Weights of a small transformer language model: 2 heads of 128, vocabulary 1024.
MLP neurons of a small language model. Each row is named by its layer, matrix (down: output weights) and neuron, and shows model dimensions 144-239. Each number is 128 + 32 x the weight over its row's rms, rounded and kept within 0 to 255.
A block is one neuron, or neurons of one layer that tend to fire together. After each block is what it responds to, as a language model described it from the Wikipedia text at the highest values.

L7.down63 [179 153 112 113  94  77 120 108 146  55 122  96 113 137 145  93 156 142 169 144 126 111 173 162 164  74 147 164 186 101 139 102 161 114 150 103  88 181 164 125 118  78 140 113 148  87 118 167 171 130 161 127  87  96 131 158  98 146 148 129  79 125  76 124 102  98 120 129 152  81 131 136 148 118  95 130 123 122 124 108 111 127 113 139 104 187 129 172  89 121 175 118 181 104 131 144]
L7.down200 [128 157  81 108  97 122 162 180 153 164 153 109 116 187 169 105 180 157 114  78 116  58 142 157 120  90 138 107 167 104  95 109 149  75 171 153 157 103  80 139 120 130 116 139 160  64 137  58 106 150 113 185 131 139 128 111 126 110 112 159 101 111 223  96 133 131  91 136 105 107 126  95 160 169 100 152 119 159 103  97 133 160 126 141 148 146 111 115 137 126  95 120 115 167 116 161]
L7.down214 [105 131 143 129 104  83 106 176 133 167 106 132  95 102 109 146 137 166  71 114 135 195 181 166 127 114 173  97 186  99 133 117  98 159 162  91 142 111  58 152 143 128  83 116 115 102 131  78 137 149 155 148 168 114 149 162 120 176 122 104 167 115 139 110 125 152 169 148 142 157 177 130 143 124  92 101 115 162  78 148 130 204 120 128 136 183  89  68  97 107 127 140 179  87 144 142]
L7.down262 [ 98 160 102 147 161 109 110 160  89 127 170 123  82 142 139 123 162 103 144 104 163 137 120 114 192 134 133 163 102 109 143  89 106 118 160 189 140  76 143  85 120 135  99 137 167  81 120  76  99  99 156  70 149  64 164  83 138 154  86 132  96 133  91  79 174 152 112 139 119 143 149 155  90 182 143 163  93 112 160 149 215 167 135 120 117 103 135 147  72 107  67  97 127 115  75 137]
L7.down317 [104 134 199 112 128 163 168 118 150  92 148 111  81 120  87 134 133  84 151 144 150 165 140 123  97  51 113 105  92 138 185 171  99 103  93 144 130 100 138 142 127 113 109 156 195 135  62 153 107 154 140 125 102 119 112  83 100  99 156 146 116 123 114 135 127 141 148 170 160 196 148 125 113 158 102 173 137 117  83  88  84 128 190 100 146 140 132 146 141  70 162  91 104  81 121  65]
L7.down423 [159 155 137  95 148 130 146  97 161 183  95 150 105 140 145 114  80 133 139 124 150 134 185 133 203 103 177 134  85 159  96 122 135  87 148 107 131 106 126  98 107  89  52 156 130 100 104 106 129 162 172 171 198  82 114 105 107  99 175 149 107 142 102 100  92 155 233 146 157  45 169 148 106 149 116 166 128 122 119 138 115 124  99  91 117  88  91 126 138 113 137 114 131 132 126 164]
L7.down460 [ 78 102 161 144  84 108 139 164 134 107 171 122  69 142 108 138 202 175  89 109 171 122 103  99 161  79 134 148 121  81 127 145 146 134 178 127 193 175 189 128 155 134 162 151 103 101  87 133 110 101  85 156 156 102 102 108  45 152 147 128  78 103 129 101  97 147  41 126 118 148 149 178 138 170 143 147  46 125 134 106 153 129 177  93 172 163  92 164 141 123 104 154  51 121 145  80]
L7.down562 [ 96 109 107 105 129 177 150 148 138 184 126 116  94 177 113 152 182 117 108 155 130 108 168 108 116 102 140 146 157 134 118 118 129 102 129 126 139 111 121 111 123 154 105 165 106 112  42 159 127 202  95 145 134  98 154 103 128 169 128 156  68 124  85  51 144 104 132 144 129 150 150 150 170 141 119 106 148 191 126   5 151 147 127 104 111 159 146 100 133 120 185  82  97 114 127 137]
L7.down633 [162 147 149 110 147 138 124 105 185 116  83 144 113 137 123 153 156 178 128 106 160 127 128 171 158  90 145 117 136 168 109 116 151 164  84 116  89 120 152 192 123 109 133 165 158 141  82 123 155 232 162 130 101  96 141 138 112 102 146 181 137 166 112 106 121 160  93 102 161 160 192 101 138 152  62 124 140 135  94  86 162 130 113 127 115 114 147 178 145 122 123 101 185 144 164 147]
L7.down677 [100 139 123 161 108 137 131 161  92 129 144 112 136 139 149 198 113 112 114 150 147 148 209  98 140 133 176 121 173 137  74  63 138 108 180 184 135 124 146 160 134 122 125 161 122 156 118 123  99 153 141 102 107  74 174 149 114 129 154 111 120 149  72 147 150 122 126 168 137 196 157  85 123 149 126 161 163 146 173 115 116 133 115 109 107 162 136  92  65 129 140  92  78  77 112 149]
L7.down723 [150 181 119 103 113 112 124 162 122 106 145 116 142 136 157 149 133 162 120 128 162 164 165 103 129 118 121 169 141 120 149  93 123 137 116 154 157 133 143  87 148 145 152 143 107  88 118  68 137 138 153 108 126 130 140 126 103 173 112 146 120 111 117 119  69 146 135 143 108 171 120 137 116 191  75 120 101 103 153 133 124 136 118 107 116 160  70 144  78 113 125 128 106  97  73 118]
L7.down878 [116 147 153 119  94  95 153 138  85 148 143 107 141 163 151 166 134 162 106 171 184 148 183 150 156 150 212 130 137 173  99  97 159 101 179 145 156 139 126  79 106 128 141 138 177 114  84 141 112 112 189 143 136 104 137 137 179 160 142 115 110 111  57 137 164 127  99 130 112 160 157 145 179 103  94 144 118 170 142  42 136  84 134  72  61 141  31 167 118 136 150 152 108 110 158 128]
L7.down898 [ 72 115  63  91 107 143  78 138  92 161 139 152  98 132 133  89 120  53 124 140 101 155 168 129 160 126  96 132  97 112  83  66 144 169 195 166 100 101  93 157 115 132 106 139 126 122 130 149 131  86 145 126 139 156 165 114 136 147 153 110 112 101  72 125 145 144 160 115  90 142 170 134  98 149 140 140 146 130 126 186 140 110 127  78 173 155 108 154  77 150 122 118 105 151 148 170]
L7.down950 [ 98 162 157 140 126 149 164  92 122 108  91 161  40 173 169 116 187 102 147 105 157 135 115 105  71 130 150 177 130 184 130 147 161 113 103 140  92  86  93 106 138  48 181 126  69 129 106 198 183 170 136  62 158 121 124 144 141 112 131 112 125 125 166 139 113  95 125 155 118 195 114  91 181 154 112 109 124 112 166 127  88 101 169 146 180 150 113 102 108 107 109 112  86 169  99 146]
L7.down956 [159 150  94 115 132 155 137 139 114 134 161 135 143 203 132 177 147 193 122 163 108 149 149 120 130  69  95 136 152 108 104 103 129  82 124  71 111 162 117 192 136 120 128 163 113 180 111 107 146 135  96 114 148  62 114 105  96 147 128 109 169 177 127 188 124  93 153 184 156 145 139 104 130 116  89  86 140 135 159 168  78 143  86  91 125 144 147 170 128  67 129 134  82  67 169 118]
L7.down967 [121 129 137 101  81 175  85 103 140 145 151 107 120  55  98  89 150 135 168 155 119 101 171 140 113 143  65 180 148 114 149 171 117 159  87  90 117 166 109  92 117  63 115 112 137 144 139 166 132 112  27 126 204  79 107 107 145 139 122 117 141 152 133 124  79 169 128 112 143  91 131  61 192 175 108 139 130 185 123 141 120 162 118 181  87 108 108 100 173 104  78 141 176 126 148 148]
Paragraph-end breaks. Paragraph breaks and sentence-ending periods closing a Wikipedia paragraph, especially just before a new section heading such as ==Career== or ==Reception==.

L8.down63 [145  82 117 104 118 128 185 112 115 127 181  62 150 139 186  86 133 103  40 118 135 102 122 131  94 111 135  83 101 109 155 134 151 184 124 100 169 117 131 153 107 191 121  90 142 108  25 157  59 133 129  83 146 166 137  75 156  66  68  89 158 174 124 133 106 136 146 145 112 173  99 123 134  74 133 162  77 147  75 127 124 117 154 120 159 146 108 150 129 105 117 170 120 152 117  81]
L8.down106 [102 141 134 167 118 201 133 189  93  99 153 121 143 135 129 143 126  90 147 145  54 131 156 126 104  73 171 130 125 133 188 101 145 138 110 117  61  85 119 119 148 133 199 160 115 105 136 124 152 106 168 148  91 175 107 146 137 106 152 183 144 152  58 140 119 130 103 127 128 169 135  83 116 145 166 135 150  89 163 187 150 130 130 104 140 202 142 133  62 101 113 146 137 129 161 131]
L8.down700 [164 158 121 148  97 153 118 172 133 100 129 134 175 117 129 106 139 134 145 140 162 145 136 103 163  68 216 131  61 149 126 140 149 160 132 178 161  99 165 141  67 127 122 167 188 121 130 143 162 146 129  28 123  95 140 165 121 125 104 162 106 156  71  89 120  97 124 155 115 164 109 129 108 152  88 116  86 131 140 126 176 153 102 115  93 185 141 133  88 101  97 128  68  80 108 143]
L8.down773 [167 124 183 149 114 138 207  99 133 111 120 119 116  86 119  66 116 198  49 136  95 131 125 170  96 148 134  95 167 134 141  63 157 150 152 158 126 141 113 162 111 140 134 112 129 112 128 108 119 151 136 109 107  61 130 107 129 175 136 144 116 151 161 156 128 113 116  87 136  80 133 149 196 113 116 122  50 136 117 130 162 149 102 132 146  52 102  84  99  88 153 127 128 185 135 124]
Sentence-ending periods. Sentence-final punctuation, mostly a period plus space, ending a factual Wikipedia sentence before a new one; occasionally a colon in lists (Platforms: 2).

L2.down487 [114 146 123 149  86  92 139 192 135 105  85 173 122  85 156 177 168 136 124 164 181 145 132 135 173  68 106  90 123 128 122  84 133 182  92 164  81 127 117 146 120  88 112  40 140 160 127 146 176 103 138 132 110 105  95 101 202 163 139 103 102 133 146 167 129  90 108 159 118 110 158 112 115  94 140 104 221 102 152 144 153 118 151 171 198 177 104 140  57 119 187 149 133  83 147 155]
Word-initial fragments. First piece of a word split into several tokens, often capitalized names or places: Ger(many, ardo), wh(ile, om), Is(land), 195(7).

L7.down56 [201 134  75 133 142 178 169  71 156 123 118 109  77 113 119 159 154 133 137 120  67 132 136 197 107 161  79 144 100 165 193 210 208 177 114 110 130 129  89 165 139 174 116 116  58 131 169 177  71  59 196 124 139 207 188 115 132  84 140 103 151 158 165 170 110 157 137 118 128 125 123 133 100 101 146  98 131  49  90 130 103 148 139 148  23 127 118 156 132 166 108 149 143 113 145 142]
L7.down117 [128  65 141 162 153 104 134  93 202  91 173 118 136 129 131 101 109 157 136 204 129 154 106 126 175  88 166  96 144  76  92 127 118 125 125 155 165 140 147 167 134 128 148 169 128 153 200 101 137 129 117 167 159 101 193 132 128 130 139 216 118 102 143 110 106  82  62 105 113 101 163 108  83 165 151 108 152  85 115 171 104 181  80 122 113 135 104 152 127 137 170 156 137 117 143 121]
L7.down277 [119  80 194 122 101 127 154 218  74 158 139 125  47 114 151 133 133 152 100 120 118 134 203 162 156 112 144 124 148 160 119  86 185 147 144 197 131  99  95 114 108 168 143 149 125  61 102  89 133 108 106 180 132 104  86  76 123 167 141 158 115  95 115 113 132 148 145 123 153 176  75 149 121 117 136  63 148 149 109 110 106 156 113 162 110 121  87 140 139  77 166 107 167 138 111 159]
L7.down328 [138 128 118  87  86 106 112 125 151  88 132 141  55 132 197  96 143  71 131 127 150 110 116 134 145  88 144 161 111 206 140 178 103 127 140 128 135 103 116 104 164 128 166  89 137 125 162 115 134  60 145 168 112 146  98  88 138 144 167 116 147 147 131  74 139 141 128 122 174 151 116 100 127 140 163  72 106  33 142 127 134 121 172 161 111 123 104 130 162  99 234 156 117  54 123 146]
L7.down337 [148 118 162 162 111 153 224 148 130  92 126 102  50 112 106 115  75  87  92 166 153 134 134  42  94 128 202 154  79  64 107 137 173 126 128 155 120 101 180 163 155 123 138 169 123  81  89  98 162  99 102 142  99 196  75 107  81 165 134 132 115 138 165 157  82 220 112  96 142 132 104 151 141 134 122  70 110 105 111 130 165 110  94 120 108 152  97  85  74 142 164 141 114 117 153 147]
L7.down414 [156 195 146 152  97  93 126 201 208 122 100 112 175 121 131 108 115 126 120 132 117 124 197 130 108 129  91 131  99 129 170 113  87 145  93 150 201 128 115  97 137 148 134  92 165 100 146 181 161 150 129  74  83 131 165 187 131  91 101 136 103 101  51 103 147 111 154 113 148 181  84 171 188  77  98 103 125 106 138 106 108 146 123 169  64 184 108 117 141 178 206 167 119 100 113 179]
L7.down430 [135 181 105 139 122  47 118 117 168 112 111 124  84  79  96 124  98 140 100 133 186 162 150 121 118 118 177 132  67  99 105 120 142 137 163  91 152 134 140 125 113 163  86 135 171 121 129  68 101 156 127 110 147 148 156 145 141 155 157 163 151 130 157 155 186 131 109 122 136 125  79 126 154  76 189 122 119  43 100 129 160 114 131 127  80 175 179 104 102 154 103 135 107  91 177  82]
L7.down462 [116 111 120 163  70 158 199 124 125  90 115 155  89 112 123 131  67 129 115 160 181 130 102  71 120 124 139  86 143 194 163 102  95 111 137 105 117 115 127 176 139 169 114 139 151 116 170 136  60  84 112  81 151 108 121 173 164 129  84 138  93 108 124 145 116 139 142 142 156  97  68 133 126 113 146 109 126 162 122 117 172 174 155 112 162 148 128  97 175 133 118 143 129 127 124 133]
L7.down486 [115 110 117 129 156  99 122 138 142 115 187 172 108 159 209 137  44  91 102 164 108  91 160  74 199  99 163 102 117 167 138 114 116 112 125 119 156 166 167 140 145 153  76 131  84 125  94 145 126 129 124 126 143 119 151 134 105 126 136 100 111  99  40 122 181 145 149 103  87 155  77 158 102 119 146 162 119  46 130  96 129 108 126 124 108 176 129 116  78 120 153 133 144 115 179 125]
L7.down643 [153 129 110  89 119 112 103 170 134 116 184 137 154 121  92  86 159 112 150 112  78  98  54 130 165 170 131 154  68 125 153 137 126 130 148 190 155  99 149 110 149 149  95 105 180 147 119 113 174  58 132  95 160 102  84 164 138 168 138 125 134  70 177 151 104  82 178 173 117 131 203 151  76  83 155 149 111  82 168 153 104 167 114  95 137  93 109 125  45 117 170  90 134 158 136  75]
L7.down662 [106 148 150 128 101 115 129 161 185 127 102  89 138 135 129 158 139 170  92 137 145 134 132 162 185  99 152 103  95  95 143 147  45 130 112  95 129 132 143  96 111 148 160 123 121 139 160 110  90 101 110  94  92 119 123 129 135 107 131 133 109 166  95 124 144 111 174 134 143 132 170  50 190 125 126 190 138 105 125 112  90 103 166 115 182 128 127 101  83 130 144 185 153 142 143 121]
L7.down688 [104  88 120 141  84 176  73 115  94 108 155 184  37  50  92 136  91  53 209 137 150 183 132 128 106 102 140 117 140 147 155 122  98 164 147 145 179 121 115 144 114 155  46 100 104  84 185 104 164 165 158  97 165 109  63 120 135 123 119 121 183 169  90 129 165  91 154 143  84 128 137 158 206 121 114 154 177 133  82 156 170  96 153 137 129 118 116 108 178 169 176  98 144 192 133  86]
L7.down751 [ 89 114 165 169 104 106 115 159  69 132  91 128 105  59 133 110 145 171 160 160 101 114 159  70  86 113  85  54 136 155 135 149 117 177 109 125 142 122 138 178 155 121  47 170  68 184 120 116 197 154 146  97 177 101  75 127 149  77 173 156 217 114  80 112 191 130 169 124 137 159  98 132  77 104 170 137 171 116 137 151  74  64  57 123  87 137 155 103 157  89 107 118 131 131 157 165]
L7.down856 [141  89 140  80 124 129 142 122 113 126 152 108 116  77  94 181 117 159 102 134 160  39 135  90 126  90 162 101 109 121 111 222 183 162 139 138  75 173 114 187 143 177 155 104 147  91 125 154 137  75 130 130 117 138 121 116 171 146 108 143 159 141 177 169 182 144 124 137 120 151  50 123  63 128 122 115 181 102  95 122 137 177 101 131 117 167  93 154 120 123  97  98 113 177 145 112]
L7.down870 [131 160 113  87 132  84 127 112 164  82 122 108 133  91 174 141 140 147 182 178 183 139 101 145  91 111 126 171 135 242 148  86 181 143 102  81 136 125 172 114  92 107  87 100 133  99 167 138  93 149 134 165 102 101  95 164 108  87 128 102 145 141 131  65 172 185 136 143 145  87 186 139 110 127 138 118 155 140  90 126  79 107 118 116 115 172 156 112 152 108 148 112 180  88 174 152]
L7.down1008 [124 154 151 103 159  96  87 212 166 184 144 131 139 140 132  76  76 123 110 122 104 110  65 134 117  93 121 146 129 129 133 134 112 110 141 114  98 157 111  97 106  43 141  84 136 135 153 105 174 112 179  54 110 161 156 149 132 168  78 138 131  97 181 163 125 134 100 163 132  96 122 166  75 148 144 154 181 122 104 108 104 133 110 175 181 111 163 101 102 148 147 146 173 152 144 108]
Predictable word-piece continuations. Word-start pieces like wh, Wh, bu, ef that imply a set ending (while, whose, built, Ref), and separators in infobox or table templates (Density:, Census |).

L2.down743 [161 117 158 119 125 136 109 175  72 153 130 107 108 122  79 109  97 173 113  86 155 163 167 154 162 147 179 131  99  97 134  58  90  98 138 118 168 160 165  68 148 161  90 112 210 125 110 137 141 167 187 157 155  77 127 173 114 213 145 139  97 148 103 141 135 139  75 140 148  72 136 147  91 137  94  97 117 120 150 190 178 152 104 106  97 128 146 146  84 137 112 148 116  59 163 123]
Sentence and segment boundaries. Sentence-ending periods and line breaks in encyclopedic prose, plus opening or closing quotation marks around quoted titles or phrases, e.g. ". He", "\n\n", "\"Profit".

L8.down357 [119 105 143 101 101 124  72 169 121 153 162 103  74 117 121  69  93  99 176  67  96 150 102  85 130 185 175 133 139 178 156 143  98 169  93 122 173 195 151 126 133 104 143 130 148 115 171  65 140 153 144 161 166  92 137 145 175 111 110  80 158 122 101 152 122 141 172 190 102 185 109 128 166 165 146 147 138  78  96 124 153 112 124 124 165 140 197  49 135 125 122 121 125 141  99 143]
L8.down743 [112 137 112 138 106 130 153 106 160 219 175 166 134 147 110 131  81 118 166 144 145 134 123  84 130 174 165 112 113 161 167 105 149 172  54 147 139 194 155 159 109 166 141 148 117 165  67 156 108 171 141 137 119 114 109 136  96 215 123  80 121 138  98 140  98 118 135  99 112 135 110 141 126 102 174 106 118  85 119 131 132 121 122 196 132 131 118 142  88 148 181 125 137 117 111 153]
L8.down808 [180 154 139 150 133 118 112 120 158 107  99  72 172 117 147  56  89 131 124 159 140  72 178  76 108 110 200  51  66  86 101 101  79 120 110 112 143 129 149 109 146 108 170 153 141 167 126 122 176 122 119 181 147 108 152 115 106 142 130 144 165 121 103 175 138  83  70 164 143  86 146 178  93 145 159 126 131 162  92 126  67 112 120 117 176 137 114 145  92 185 155 118 111  72 161 168]
L8.down878 [211 179 132 156 147  42  84  92  73 149 117  64 142 124 150 129 172 196  95 124 111  59  86 148 168  97 122 103 145 114 105 184  86 107 164  75 106 124 104 120 166 170 113  94 163 166 131 107 103 109 178 120 135 149 131 118 123 126 127 175 148 165  96 155  94 129 144 102 113 168  95  89 114 144 135 143  87  65 121 109  85  97 112  81 115  79 126 181  69 128 138 144 137 145  99  69]
Trailing digits in measurements. Final or decimal digits of numbers in stats, infoboxes and tables, especially unit conversions like (6.2 km^2), 2,972 ft, 5.36 ERA.